MLP neurons of a small language model. Each row is named by its layer, matrix (down: output weights) and neuron, and shows model dimensions 736-831. Each number is 128 + 24 x the weight over its row's rms, rounded and kept within 0 to 255. A neuron's up and down rows have the sign that makes its largest values positive.
After each neuron's rows, "raises" lists the tokens whose logits its output raises most directly, leaving later layers aside.

L5.down559 [123 106 159 131 114 109 119 131 145 116 125 118 169 133 107 152  87 103 138 196 160 138  81 110 170 163 110 133 133 133 131 100 157 153 116 144 141 178 143 138 136 133 129 133  99  98 108 127 107 100 125 179 144  98 143 120 173 123 140 136 173 145 101 124 105 148 161 118 159 108 104 119  60 101 161 159 158 147 103 163 117 115 121 117 142 112 156 119 129 116 124 140 177  96 129 134]
raises: "rí", "ez", "es", "hes", "ries"

L5.down1771 [104 167  80 152  85 109 140 154 157 145 138 114 120 105  64  78 157 143 136 118 125 126 122 164 178 158  78 133 105  81 159 126 202 125 180  76 148 112 154 135 143 154 123  96 116 122  97 178 129 112 131 157 139 108 133 128 108  96 103 131 136 138 126 110 128 134 138 145 154 121 122  98 143 112 157 122 159 115 119 128 106 131 147 168 108  86 116 151 143 156 101 149 141 128 135 110]
raises: " date", "be", " be", " include", " have"

L5.down209 [168 115 187 109 155 117 137 145 131 110 118 112 109 162 169 176 168 131 152 131 120 135 115 153 122 147 141 139 141 136 108 133 114 117 110 145 139 115 113 121 150 148 134  95  99 137 128 125 175 100 155 107 134 143 129 146 115 108 123  66 134 101 122 131 107 132 117 111 116 121 147 110 110  98 144  94 130 128 154 121 149  82 124  70 132 141 122 119 109 165 122 153  89 113 133 151]
raises: "est", "ested", "ome", "after", "str"

L5.down667 [132 189  80 121 158 161 145 132 105 108 114 129 147 152 102 126 150 113 130 162 123 109 156 154 120 115 132 143 135 121 134 174 144 165 102 153 136 164 145 117 165 127 101  92 107 105 139 167 154 156 121 123 122 129  93 131  78 134 122 154 120 115 114 159 152 121  77 146 119 127 173 103 104 131 166 123 143 119 144 163 143 102 115 131 109 120 152 125 117 136 121 121 103 114 122 178]
raises: "ens", "gy", "go", "NG", "adian"

L5.down1696 [128 133 158 164 168  87 136 136 126 130 158 154 131 153 169 132 103 130 142 116  82 120 128 134 139 124 109 169 133 104  94 165 127  80  95 132 128 148 165 148 117 111 162 145 127 156  94 108 141 100 118 188 142 181 166 119 162 125 137 125  97  89 130 136 139  86 140 110 145 145  86 139 152  78 134 132 104 125 108 139 156 135  98 148 102 102  77 149 141 109 104 113 114 108 118 110]
raises: " Association", " Department", " Committee", " Council", " Commission"

L5.down1175 [154 147 125 130 188 156  89 155 117 187  98 140 108 127  81 154 152 113 132 108 104 128 153 133 137 129 122 135 120 109  74 141 138 134 169  95 126 149 103  99 145 147 169 138 136 113 127 111 145 141 162 133  89 109 158 140 158 108 116  99 159 127 141 182 123 152 105 125 147 115 138 125 113  93  88 137  87 127 174 149 103 128  95 160  87 108  80 133 147 156  80 119 147 120 176 153]
raises: " Serbian", "Gls", "ț", "ă", " Croatian"

L5.down448 [151 132 127 134 145 116 153 114 120 113 158 154 147 129 135 142 139 150 102 142 149  84 141 121 115 145 122 154 109 104 163 138 112 146 164  88 109 128 135  88 115 140 163 115 109 103 109 149 143 126 111 138 159 156 146 128 122 120 154 122 135 162 167 108 152  85 144 133 143 109 120 129 122 116 133  89 117  97 122 143 114 116 120 150 122 109 162 104 137 154 108 105 122 141 111 121]
raises: "ha", "ters", "hip", "et", "ious"

L5.down1257 [123 110 132 128 100 108 131 105 129 138  93  87 130 146 120 114 140 163  74  81 107  98  98 163 148 147 160 165 150 156 131 148 108 167 121 156 129 156 135 127 128 115 128 164 117 142 147 154 149 105  96 150 104 141 108 139 114 145 138 112 141 127 161 131 150 120 116 124 131 123 110 135 144 126 101 109 151 174 120 117  98 173  70 121 173 141 129 130 135 126 128 107 101 114 151  93]
raises: " in", " on", " for", " by", " during"

L5.down1425 [ 99 136 100 147 135 118 101  93 184 152 130 101 135 161 173  98 179 162 134 135 154 161 107 145 124 113  98 150 110 119 104 173 166 114 132 125 122 101 161 121 128 144  96 130 189 119 108 126 107 124  94 120 124 140 120 101 107  94 150  88  90 117 149 101  95 115 140 125 183 129 139 134 140 102 152 140 150 139 147 131  70 137 115 153 121 132 140 101 136 113  97 139 144 134 122 134]
raises: " include", " have", " remain", " rise", " install"

L5.down290 [ 99 138 154 120 119  87 173 152 115 151 151 160 144 153 119 143 144 131 129 153 142 124 101 131 102  73 141 194 115 143 116 145 139 122 118 142 121 153 120 133 112 164  71 122 135 146 141  67 178 160 110 149 154 118  94 119 161 156 153 156 128 126  87 144 125 127 100 129 119 155 155 112  85 124 168 140 145 172 105 172 111 117 111 141 150 133  77 169 106  82 122 155 148 122 112 129]
raises: "es", "e", "ont", "on", "ome"